{
  "norm_eps": 1e-05,
  "init_std_qkv": 0.0361,
  "optimizer": "muon_variant",
  "lr_mult_down": 0.7,
  "lr_head": 0.00598,
  "grad_clip": 2.0
}
MLP neurons of a small language model. Each row is named by its layer, matrix (gate and up: input weights) and neuron, and shows model dimensions 16-111. Each number is 500 + 50 x the weight over its row's rms, rounded and kept within 0 to 999. Numbers have three digits each. A neuron's up and down rows have the sign that makes its largest values positive.
A block is one neuron, or neurons of one layer that tend to fire together. After each block is what it responds to, as a language model described it from the Wikipedia text at the highest values.

L2.gate385:472496467545437514511499491589441452480491486522495540382513429406410405448544429560482561534513448477601521522511441502486413565470533469561517451497442562534588473547507465501487505582608488571551514481461452522468523480560584582502541502473580418503509484520533475458516514549548580451
L2.up385:547509404506340538530492398541496517583503572501527517499519450496495590410447458610376418461478532540498447618489554546438443440528513394496532524523586435480533426489527471485514436477516546519460542493497460589504496544525504521513549583493524492535500468547529420521483513504475524441
L2.gate435:552587441553551458558466526539440484497456416450511549448552597499514494492496420566562420513491459462499583491457544523534437573491462451520545549503538455501487428529499435505543455538614443528373506542409520549509509451504528473479469477610391496444512406527493400487578528541466448418
L2.up435:496551469522503488502551521477564465495522537477557506420620396630542491507561534525448475611553549475490606490481527524564456572466423472514524530458584484462504495512516543549496407518549449469425566536529348452490526546377466451490558563506464426512453471471501447558503458561534423531
L2.gate452:514528529519516411553477536501437474511473431452449570517578561487430546463479513530533507491497508526502515593540505619483540621505453573547530569454610493426513527530497443506458516572505421587524617531502513416457549426475432505491460483499464457437590461633457521425450463418476452462
L2.up452:527464477629468572539539465506497520466430449530482444509468507458501502498532480472536519461485470467547380506620426500494492573581482557501486541453401597425458413495490547484538519513427504416597531472527544441466516523541479469462387567544549508478544502516496457515469549487483450541
L2.gate549:462531572522469514577470495595417464467506513484414539519434527531469467535418568490522524444482513448504458492452488464339351539531433499483496523475569454605539542505498420506505546427478426505483520566496418461567543449519493495490411456480571475518488516508485493551478582527568555482
L2.up549:569521443541505572498413455519409478415516523527492484402461489458510453529582492491545492441420377527396560487459525467472512461487484527467511490486476425578564544502490473483487478455489404467489451537425478495536590481418425505535440421540500549584526424505520499488527500479524476437
Responds to: Space before numbers

L5.gate48:485447463508474559425456628519594520561604516560571460562543588483486518450586579508463481497497481568481486485493518535545529468537520551538445482555436503452554459478574505549514460441455516462423507492524634505534536441520560467556498488513430381490495556519446526529443410517526511484
L5.up48:576407488455493488502543514541538537555541451607504542382576506525528611503572553535499491455511560540486584427506436472531452523523490484491486409463458447503487400550548476510471461467419520466408437473466584450615557445513641461478576518508559461460462526447467524486553435477548531422
L5.gate144:488499521476466526539514533524495426449472517471430518525549487546572478458491477408541479582585512543491442541550554501531529403451452548539461507485509549419436542426431538465550444477467496502463531541533490503524389415467512448565521529505505412460635401515425496490566518486460505543
L5.up144:478531583571529460640495476486434435460511488540477460546486483560497475526430490534505398564602462503489544492468530534546573490488507547538426535567476438491505462528536473432447509563481553526497556474590511541538429507585607394530551471506492430503454382405438547461442493524434493541
L5.gate148:551398479490560517589529513513517505479578470418514570490466542496404524458546492609484529512495546463503467484569595445509608512465597472486425580463591495490554524519490430481477405485495485441581518517508452446549458448466542435459497553501490507417489505472450504423526552503485458406
L5.up148:480465483550510509482531506507507575537469509572487515452452470516396578405479514474487550516453432520509458571669523575561494469506485488476555393429516426531560434377538487438498488426480486443453538519429415511540469489485591487460501510508487402469485576490425522542585483513459531446
L5.gate397:467557521521488469445526549538497469617377496485475477537535540562516528521536403468427561513559563607433513485489463536463544459579526514488532545449499555415538554502448527487457427478569609545499493522494485439532535465448470351579497455451467529453561478521439527332507512511465534519
L5.up397:438417555451511434566524511416550556469536551456486566472448443510438497533523528530447629521582521499445533542550529521474562568484528440539335575562455582546477527529633494461580495495473474502502512442491597501494417520437498447583515447513545448511522557573439561429387454540473510451
L5.gate457:432418509546487544554494452520447553567429488484484410460453598491473421415469511487389590527493454354527429548488559504509513542549510506492542459485557497465509533438517444517472406493444489463405475539518495584482492466424546450480526401534441543431509511487547439448479513538419414485
L5.up457:521481454476441532440574520515600506478520569491503545547396467531414527513514482456389498496424595412509467488469440523615481532521560561498489520509543500579498522448487459475616461456494500522473525457517547482450504548487507588468571447511572548562506400542494507574480510521556410459
L5.gate535:481447523523498520543440523456514440469463549585364554547423491544426580559536475472491463565613541524635511586535486550511474519430538468439485484485449526526531452462499496552552494493438536503407598488569491439527463499544541513511530481546554436523597537566471469509508479529455545579
L5.up535:619466507446411555522416505526527541640412430507549471540419547489568428489576478530415573540493532579520435561422527539455453440512430499542519496547477567522526458448530542452504471492520560526405537525517510511486540475596530427474534529521460485472519530471589544416553542484594449574
L5.gate545:494533531541549567494524538429544544523425522498473415600494580576562471570480438566519483465562454469593579534519502563470479500437572518438479613611461495488605518383424489478544473451487528475540488464569496469478435545556551459528454429506519428509516459502524484572469524553431524546
L5.up545:582588582564447419519575536413483585542531503510567434470508370455527465463524542433494455536456530520553569484509523517583457547518469423497442507470471611497508467447503492512538604541556541439438453462542536484483449523600545552508488457616440573463460538554535523471396600478549455465
L5.gate597:449535524473508538493432595553471509424457446521511396540477486538578587467445494500473472431577439477524472535466507502523463501558468514540556514471506419536468562562509433529559517504478568579509451492433584419536504463463585551435499503525585506445602525561468545446540542520472611499
L5.up597:562542541455493506586533530503477536457525459633453420525514498583544434482527512475478526441432475452505467544540489578498492483440468471389534443532482440497525548546445456567501551491591478555392536483504539519500567466439445561444521392554559500504512504547429509493446557627500454517
Responds to: Modals before verbs, digit tokens

L2.gate45:458554554433525507469529479484517419484495499554500505562536434490506571441501559469501567525512468523485486466489391578436498437512529565550418494449476543561535485553550600466516487464561557568585525492549548504505464418437464516551569557523469526497592486602519499580483466423450466596
L2.up45:544535492450563556533477473558475442469513477503463471523543400514456554437623535416546642503445547596515540433441502498401490537523526519462403513521488550409460489460494487519540551481569509446547505503585604422499500432520529466502622567475461468440456520497558400496557497335527544524
L2.gate216:463445467504507502597468515416488507369441458490454424528464543491498553593554515495438557540420481524501473434498525464472434442369489491541442439484572525518458490496557521389515460518393403480420429471539565435543516522512481532470446454504489520596454511457570540456521511506518518448
L2.up216:473581551510582487523550521452489637463449503473533514605517434506524509395521532424532465555535455564516489503493418589536488601479476507516485476562489530473536501516555600441545621552448547445523563461551550424519525448553429592482555535528525488487611550546501541512482443575498501503
L2.gate286:512506483500434462560496494469463431519423410505487561497519574538502540457481557562504606442426534403524475449446525519521478569474421459459485399538584486462453486459521457503527465494523443583524584409510496606520467473422528509501525563543430489495540522467497508527505567499494569601
L2.up286:456474558425434437487507511491482508543528533430525535547440522515482485496578589549464482578501538571455439443514374533416506496601459493625417350443448475427497599630503456426519549509512390451477508490576551480466500462518537568475460535478522524479543494475525473538488445568465526573
L2.gate404:487379510522544471458582492470490571474508435499479422541505503521565548567471534442537512497505503476431418470668507496538558381520498531495457476458535419498462492456520415470496546373448508373514451530554517477485524478563455565481555472571556422565496562389507562547454540481448537575
L2.up404:486389519410532374554541472474499466558493522450539425539513518482453556503521402505492615482506530441493542458534520507527511578461491405456534514445544431558456487449560532453507521461484563518416512555581459532503448370656533529415503471426530516427508593418519506514538457499562481571
Responds to: Forms of "be"

L5.gate196:489488427476602658426511459530555495473477460574516496453409521562517580527571546527403512431531474448481473478403494453479525441511566466491553494471497426433608526467461477471438515444571537510459544478482517480490528533469527422409554462533412495539572633516456499418539459502471445433
L5.up196:574413389539536534457561575525571505519569430460570543458582529363457425469474420503426595458456464507529504404469462432524536476371466538538514525479592496526493555471495526506471422485471521417435544475494484490455487458440495469524498398517409488577504429596533487493573514494530517518
L5.gate203:500477510486644514496614517484475519427596570508469558486494565644432590549491454549490432498537461522639537531528514452506573451508457502590412465440421529484614443523506412515503464440667548461555442488512485505510559501481540498450527492515472515537495493441505486506553551508427388497
L5.up203:417518522466474503458378511507452507467501548528562635535515475407452483456463534485449450522529544460503507457583515532508429486440468537490544538538543469415567457444464557450484498426457345503448422405474539519500514568444534541419505455566540509591484445452479451435467472495498450470
L5.gate231:456514547478580488440470463494522583480498530484459549391454480580600513494504377502516443505586466592535560595422530435449520519546506433463498499453515505572523517553523533498507518487496440476553498465459539491474580478546541441618562518567530560532438475399505490502476397466595427478
L5.up231:462525536522513525510489576524565535507483576490446525608431521433504527467504504535421465549449457492568458476511538598543415496543474525535471578518470374539530430504580471456495497548571589478591460530451574409520566518502493532561426575498499445410493567547524471486488537448455554519
L5.gate380:529575493433497515469453565569493578446456503527449518501498559498537450601442465477578399489597509470503416502487542532503503491529521541566587525420511450591531457446482556380442568531469468408548433472589536490404481369529511432484431508455525502555504454444452559529520566519452462589
L5.up380:507602453607443547455541534454482501487575482468506521440581456486562506560599477430512487559538435556508427477475484519543486528476519634519462476554482484535554458497483469495478397508525376443570484579503511438487588447479378460498426460412429494571435458441566430486607444521443431514
L5.gate399:482555566472517555475512485419606511460514539408562479498477457532524451520475539474459536451527445444490423562502514468586568435458431498600573566578515532581438492508481500531519466553515515577564457459457555559532571450498536465495434516596448566499554479530491512466545439469399465508
L5.up399:494483452419527461495549501547513499411540489389528557491437570486480495475477406531498440468559539482624413509493485386447504518485599461482400507450444502566523520564565543453520519546426401480531499463548597603484488527569527508486606573589464527536528534502501536500493498523430441495
L5.gate451:492544497548607542482594547405523493470519495536437476514554470545413480565563548494467524460506481514504481414465417480503448464487503502558439488568468523466493534516547492560456547384545476481520433436574616531508584450445456478513550486589502543474502498464436517534531521509445523544
L5.up451:424470507536587510445463504339513510493466510593509480440569488584510546471560601587565466564439587473522542554495513525498463563427518557573544502457512454504561566473466487466544467505550421452507395486420470529524450527542497550368460540580458564458499537441521458497498450551467470521
L5.gate452:564400534482506563512514410389522477524587457563386558575514499446573534429473450485482426429514543530594549557463423545516465539498528552464494473465450475498500503506455493560573443476440458457562463484526533467530616478526482553517515485540548448480516497416505558491552364502516551514
L5.up452:430504498551492555468500432508390539442416425354482495456509473463469451563535526528484563441567519427403442599535586414453517464486431462575516452516535504487508511413483526429552476446480399407505493520495530455446533485472587546494480513465449574441547531524411536522350529404364517464
L5.gate592:565414429538466514528443440499528432381518535399476449508512566467467524578450431526470466452475525492494353446433439474497501508527481453484509537409527414463566475508545520571471435439471642482548431559551536527424557426465480416523482529500499487617527522512501532450639500547499441486
L5.up592:509593450448529429490519495497493447521483449472499472522512499545576465477516441622548446492519541500536513479480448556523573546473525521491544589514508508528419408438580513514343450485498544488498431428468536468590512426560489560544481566551538495514437550486435441544544522511453463505
Responds to: Year-start space token

L2.gate11:478480526491448478466441484512499491501465541437542541529492420574553487517532523470462555494426464466504517567558539578543546479378506473468458587497492579537596493475502539458488503497560543491545444508514457440577514514482535501556512527485489530526525613401430407485416570525540455498
L2.up11:478464482453480490523567506402411564464499512498466466474500483442499443474498516557466689475515535547466371483542436540464581564554434506459547474495529410523537521461413491476520452500570464488425454491545443451463528460516529505500416513473551530524462511471561488502467483397519462580
L2.gate54:476541423495531523529511524350585485527447486491533458494476503443518481537569476388467420468444614460514487606518628597531517526570505478574556490494562504599488448509455580486563448528496491492546507465475391518478482485414542529526579428504443519502499496503456506526525526473523530498
L2.up54:471471531500451496493541531487624472470481514545524537494485486393538559488415492548485393528492516487447481535486485614581554563457515530564472504466526581461491429632512528536417515467460549448493543519421388516589547513467520511393524371501451592476454549481551526419467520526509452612
L2.gate118:481533504609478503394401463486528533448537451482564597416494522406571551591533482524479469535467462561520463517487532558475507477509478495524536531398559527487483448542472358476518512502450522532529423539391377608454498516564559484430525499473425412434513459452460482525505464460486478488
L2.up118:422470438492502483400425374479552560447500536582594548536532438462524548570461515439457506496510494541502483527511548450547461457494475493495487495451556512516486511497456388492581405450452542500563504494513473516457485588513512597520463520510517462569475513368407472577508566445535510523
L2.gate380:507606438474532446530494425455496526493422401485570577516566463438517569567549489533496494509471417492437556464576568544471522545427433503530455542406487551499529481606486531387402482476541561484449445536554509471473517461496523486520525540521415494567568483505517496511515532490413454537
L2.up380:426538460432482550474519441551483549518436467475582536455502497451520470519529450546537427575558495402438453442570540611502497556541529523592537514495510589516449542600428491516521505558486459548469445529455523496609511532502468517495566532500293541488517393539515498524497496523448435516
Responds to: Multiword name head nouns

L6.gate26:505495407531427497501527450541538563585539489461530449597474564433520581476513565521454525468491442576496533458558465556636517443463481538511492442486416531451548505498546546576537397472401478489493554456531609494585496460483497503506555511521486445450472527533453505509470441471478562597
L6.up26:504468449552487432517530519478480505577579415498466465465505578575542569455511446514488520439475519544443482426510461466502492538550475575498382429435487415463472513611501473457513508462433468435420538526495510567500535404440522463491591514552462503487420535548481511470566505517487523416
L6.gate313:454472376577501497539494451463425529620466398401555430561521549522483532592515526594463572551521507368426469533445537411501486455497450519563477539438555486523491533471549537454529373406450535486454455493567552587433519484537556436532514510465483428488442492447494583531446488514515541481
L6.up313:584454449658509503511505497650548494515523486562416439518517460510432544568466506482468589433497532527492546443472506461590544420527445482479534438464512448504387505507461522528549469501458505520504504537472504590516480433541485496502469563490561491484392509520492553516529480451475488567
Responds to: Pre-verb "to" and modals

L6.gate431:531465524474487450483516464558498424490509390499484478559534541551483504493452540365439499497481534443563491534460526526561522521474539484476465427465596508486461538444514537493521461460451486470392498487547433536542548553465446457461563585573519527394493475432479499473392533454459455465
L6.up431:491504542569495530569481487549460460527407489519534577489410460465500480522529491555449504497441420511353569482564507522509552486468499465486623445414589499433536539551457503509512456500461462516568485497454472431597483561502592492470577524605571420435522488434421569502470402486470485509
L6.gate439:573489564461446405565482466437523513463488420509543509550465542400543452405506448553567582526500574493443436529572457509489498460488452494492466458453450477504482506535447489553514515464471560534536480542596544572492546499503453448430538448432461470447529472531515455455559452542453508491
L6.up439:515542534476462439506500477452484520568482429462525529570522372500466531409488541480502584522497467449531468471531551484536511572550575512569493381501595527578540534489484529378537384469519564455499348519514438484592465389525518425473553595541551493573447503421489514471449394526480523489
Responds to: Recurring subject, sentence start

L5.gate198:495510532523467526457480503395478519524557542489606506504452462433541531555472525509525569510398403516518472456484596468541492506522543494482527417514478555537509500543606479507500414459565545527447520512509546430452532533463453467380483525577486597497544487514569482467488518403413567486
L5.up198:418519451587498549404519434539535503574486520564491519539510484476578578549519549518495594503435508522499506405509528526539459560541525466451499449465465614464483525467547504475450381494595476572451459485517511506592529560440491531416542538589503468473566468433510492433475436423437500488
L5.gate271:460522481488491547507506488528504463525573435507523500518485535581538562627475525536570571485525532380494554525419551557478474505510452572453456519537496456629508428499502468502451484576562511482487482511475561449556465493533426485571476464521547500514588492427483537536551544538432519510
L5.up271:493403475459406557544551524437588532550568404483521512443471605516513534480527545508495613514458512491481585501525511518450494481505517549533462460448393493370514470497545544468461570432472511472511522463569542508521479460510441472519487512475531490409549515442511482495558517597480572400
L5.gate357:581450484556479550546529594480517506554545490466441570546557527571489446415617487481454527457501433485572458538420517467424509458484573557451581433451475534558534450493478483525473443544567573534472462500495533375515498493522464472543608479465429487369518553436487581497607547492482472533
L5.up357:587483544508542399567492588564494462457555456418496550493488564542478434481540480468530476448454474450454517403435493544384485498491464555544383469490564456595506511434474563470511551490447517528556495471441449475499427523468501595484468594486627509483430470451510495565536432539530443552
L5.gate485:509459410516503547582548552479442580555537467482508432459663473573513507480566451541460602546574428456503505493507550514442416465477373499518476483579492510628528512579573483473508454484438541490589447593520432523449490521534481475574513478519568468459500410410477484519498489501497499506
L5.up485:499455411469433469645487508482513474562572436541551482486431479534434507571468529539497612501475501467496524491474454495432516508475551522457420471559468515513360480468526535446509467465550577541527434470455442460485575486459547423540462449447567477503488464502538512520604484566414479613
L5.gate522:344628559555561445455522413504464506472517440546459493555489445440542518437562481465523505536498490597522595488499495491534568522575443501514471442550522512470490519545540519503436461476546534517463514579612514545504574459482513525502508523547586488441474549495477527567566491447466430449
L5.up522:572591534472494514538447507432539587551471524504515570604551465478536419496615587500514518455486591537484521550428547492412521556412523544544440455547522544497532458438546437545509518460581495486528455466536543464486542548438453475489554516547538467503576489457479461469543481525439449527
L5.gate534:455527473499503427600416428506479453413504532431566447550639472440506516502520559576391509413472470430521480526473599488402469488481497436412426500492476423554500497485495534514460445421521533488495535522424521537537515544513467443444553508431511448492491541490478543506583407450500534464
L5.up534:567482481512500480502565474519459497443532535470545521556495493458499552529487525407501435522484525526493650468521535542505517533493418489544537508434589398489409530470551518438452511523388589472365581484414581519550482559580457542460501521466577489471530496478532515510500618512491549409
L5.gate558:481499454477428540456455452540462414466470485427556503524538573478423387640549474512515511402500407509396475521567549437476535477533375451461402475467448432551533420486524513520434487446507555463543481504472466523538648542515529476482561576459484478538487507589519552534540543499504475504
L5.up558:426467502498562527508524531429564490462467564559464524458500536530512524421534508509509558572512595528497589459517499541530477401554467587510485482529510463509442557543504547526538498613486469494467470513438508507489487496514476451432478442492528493438542487538391517481427526561431513584
L5.gate616:529527533628467480522477502486402451464471524473435489438535562542523438492446518519548519529483472429499578498490475461533453481489529548548487462506506502485571489510464557528441461454400606568606564525429454490558552506433416508577481571487491534507485382437379518489401475485516530518
L5.up616:537478541465507479591533503499434476391421504607436538528471467520518569566465482439494516472561462479525429507529465495495463545447647468489469516498615396493571551489506522532435506380491516464463537535487492451575542518501473527512528582489495525520468474463503502456563506483552500551
Responds to: Predicate after person name

L5.gate21:473474552531497496494428557467479515398567562405591572608439523474449496504532588491524465499470473516549682616509568451567528546470446560428557512479521477571515559521500503502515529451499487520509572449470521511483436544516548461460456498428446474551478552403512524535536517451521596498
L5.up21:503476515484414427465494567530486495560560526476577558477500390405471509504448493437405456540487463370587510544477487555567507549462485431525514439395544514572416517505605558531568495545460547518558527437558489521371542510541496477519489505500478603500525583461405450428425541461554518507
L5.gate91:483554531501539455442455484412589503476542463553507526504465508501456491359539546545451528516392447497455519533492513422580637492550432444444544469438595532426486395440477550477467498577540605402507536424448444483565485527529530552584549570517543484557525483492446460480353532539507455461
L5.up91:553443515483490523496407564450488434532513402491479456609595508457543481520489447530482580521420449430463447459514563526522523454467471532561497528399542428492411507461486518432466473564491588480521553512524416562507529478491575562589530504510431616444373435394456508537425508469527483478
L5.gate260:479518541611477469473486472429508544529477391539475532546478514394511529476509493516397541524505565475438519521487525507499502494518477570580478471519517529433533607460495502438499447509437540563558557488622455537523496509506483561537551516510355536539453552478509452579523536458535541565
L5.up260:478484434434481496476580412505423519476501466512489559476560471354464457515566544472532513470553413515522462469563517536446551444570515543531567463495514598504554626563526430460478453473448551484445480488534504461489539393541517470540458556470478465578504500538457523453566551561571545470
L5.gate371:613460469511522439549535473425531555437520466351440449477495470490526423496519569503510462480519507440498573473484390478501531615550380583540494521483419464465561554561461539551427380520492473485478503462522580542527516449472502560473583495429473554499551469448457417451572486470386488478
L5.up371:463611516598461545513421522545523464491522439572496568468469513509473512566597492487471430552472521497521568559584494518572512518508496504544548421403519506546548581481503469497441472555429474421531465489516453608543553545479539557502454483480466506517409483495574408489421528539522569457
L5.gate447:463489406498512404543467577468490557576508512482501530458573473496449462423421485520396539432550552347508619469471570554535510520514479502439487455528504695571521537521492490474630487532423510546559467551487448549533590458520540419523453516477547596460527469460491558535522457477606464431
L5.up447:446594502539477520481494478458541468488517458361601472475474546531534436539519497466437466524493567516542477488563524577484478516566478514528456534474433562545571583459571456466502445523439485507505525470403521412550516463554596530501517493517492574530528523484461465487520466503550466402
L5.gate456:516566469538512510521406479537516510425471411467511574378598531484540525535568438526545473470558442510528562453529532524403502500484438567485447469443428488527465584444487466491518429465495500518487415542498483544524496497543494559527530508542421606504513502415416517454483508431503577394
L5.up456:434474522448516506598462534500467426432489546469485467534496601526455485546539538456438504554479563470649494510495496438471501475500443494495408449495527484444551490427490503493480513430433597470554418525426520447492422481506459535530395535472583550485544479479497552415417584484560503484
L5.gate517:511481471503477459543540482513485525374526534470522577461533495548533523498525471527542530467461413507433575502445427502472503515544440544586513487468517513517470586448569500477489456529482404591495544549495556528465485488526483461486524491464546422558515415560500451433515539483512534486
L5.up517:430562531547473539526504516507460491472500501456467441595456553459472449478416429455561462473521404470482528457525539402467407503503507508518526526552497606466465436448515520516527673596487521412470520501493594512423560459498541469534515498533450517528522441353491485460553535628557472507
L5.gate600:623432520445506534545528504506577491522517433420506485587538527475537442441481533550501514457529485430542490496481492501481511567446490578527449546506446501496457554478506482428445429519547550513537535498469489469463471425530503618408482422456518629528473521434474470484514490577521601530
L5.up600:532447437542409520583545497501573459575528471534519493457488545493526435501495515513398511533518491472470554498496535558429580447464537501619500516573438513499475543522618479422495515486495498557595441560408509542546478491569401486530523514474409467508543555503525528484521390467464551532
Responds to: Head of naming phrases

L6.gate46:394517451635436539531488531564485582541558486518467492513490544541478448454503493496427529465430518524510466537539580467538513484532409525457531566505434578436533416451510493566572513464560572533484442547505493512521500502620537448481549450488489493500442440430488571570513461370613495472
L6.up46:538500516428450507499539556589595496527572429520531476546512588483475486567513480481375526404512541504488497509448571500538525572543406509455509494458381449580528478578581513493560430414527478417495513431516358541566523508494508521519530485523541541526421406449412494549544385427551498531
L6.gate434:504499404435484411550454499532369453574549507511515551419467509563387463544483486506498486463474440503555431536530590491465441546573450510446549479469577422517519542565505517417403495507456585475485459499478566486530577523430528460519559475424475396538513546541525510427475529517522504496
L6.up434:456472623492371602420487419553613563514390466448546449659395520505482483486567533494423582547560523463559536506533572468473510531445498493468436428514461460466561482494466516492468483512526598480529541532520525468620577488498525472504442474480473558508518508529611442460515540477573555478
Responds to: Person role descriptors

L6.gate415:428522497533519513405456498522589536520434518548482554517474504458577476459487378556436419508498486486583441508481596505462402493543587569573568575497536478466443557552496548476555419519541584585482431453519471445538604482568505531539463549537467605501437478518401514529557496456454471547
L6.up415:485547532509547559478426516503501482470531570455508466461543412518500530540388350493464445506539422532535511515545502551485437464574474571497552471448462537457501493494470568510617423479454577557548499508534523533425514449503483460555475537528493560435561524483539511569516541536462416566
L6.gate485:515532501497561529531531446461441482513535476475557513465420491377521422517645468591515534515455463417401547475540542504484513481515492534544574602389584511494528634468499576453525479420476511508472446478539416474484560429514564548451525561541483578525364538504571468471573591444495455515
L6.up485:532531467518505510339503574523482477510551477550445561507408487516512506512470477586528558461572587531483477506489489550472553531547445475541464447452443441505435305483531533510450467471554555461498436484549452561457554357500491542507506571475538491556562518495441568509433545481496461487
Responds to: Space before year

L2.gate98:572569504432542474470488533599525557501467568448496445399442479462484466562512416467525518543509476493437454538593564400520510504562522536596450561456486606404514517445552530379490546581490465474501555490538571516535533492515436466519521514535554547458479482568539470488458530538603587434
L2.up98:555383405595543549623561614573532581454434520526433452470449479551507458529451436497493517514449511538443458603515551454435510500477546511502475528461490511384404466434547507440514421472422440431578560437476517583524509446569455505524541463545498598382527459490437499592442513523523503462
L2.gate266:566491451550520461436452543426470453495469523525529500493491407535629551505493547502502486508524460512558495449557576442570478594398580546582586443526526441526451524523532509448500525482453495521454536469484603453522477419527465428473489467547558574498434578505514499450540450540527531486
L2.up266:498519459557445516549443461456556377631505552467423482447457502568523530454503440547521468498532454698449455518544482456525492497533512420430549556492534440508430438495448550491569523481423473530435498530530647530488501405537513419396438444560495511456490462547472527463490496544470550475
L2.gate377:512508423495464525514496574454553535476514514521516479462492495592458447482504565431457537450474549515448412438545452426531474501511466555397484550567527344481473466516466537506474464479536455465514381371457475541491549417450475423435482532649535541496485493572470421514457430476515471531
L2.up377:553457464512495597463520505506426430577480512446593465462541406537513482454394447521522522506504519595504487475398494523550521519487429527510497500495570497520507470578504478488481528456455536535462587486482413575446440469438448516409525525547543629474510523523561454499542558488486528498
L2.gate399:552596454517491482421543521488476473548503474520503542472544470542575546524414483455439549494533494425429487528489495492530526485465497554470441527476576488495464496484627577443573472534501401606492588478529530554500480381420498523550512485534538552434493485586517505491502518539612550553
L2.up399:698523457490525505546458608515485446503472488533524587459529452557425469561485478510452525534512505453556543445464510582448540507364542503416527498419582607487466502528466497477459589513390493546461590541541491561490491594517477464466485516520528543433494557483525452374504398586615494506
Responds to: Structured-data field tokens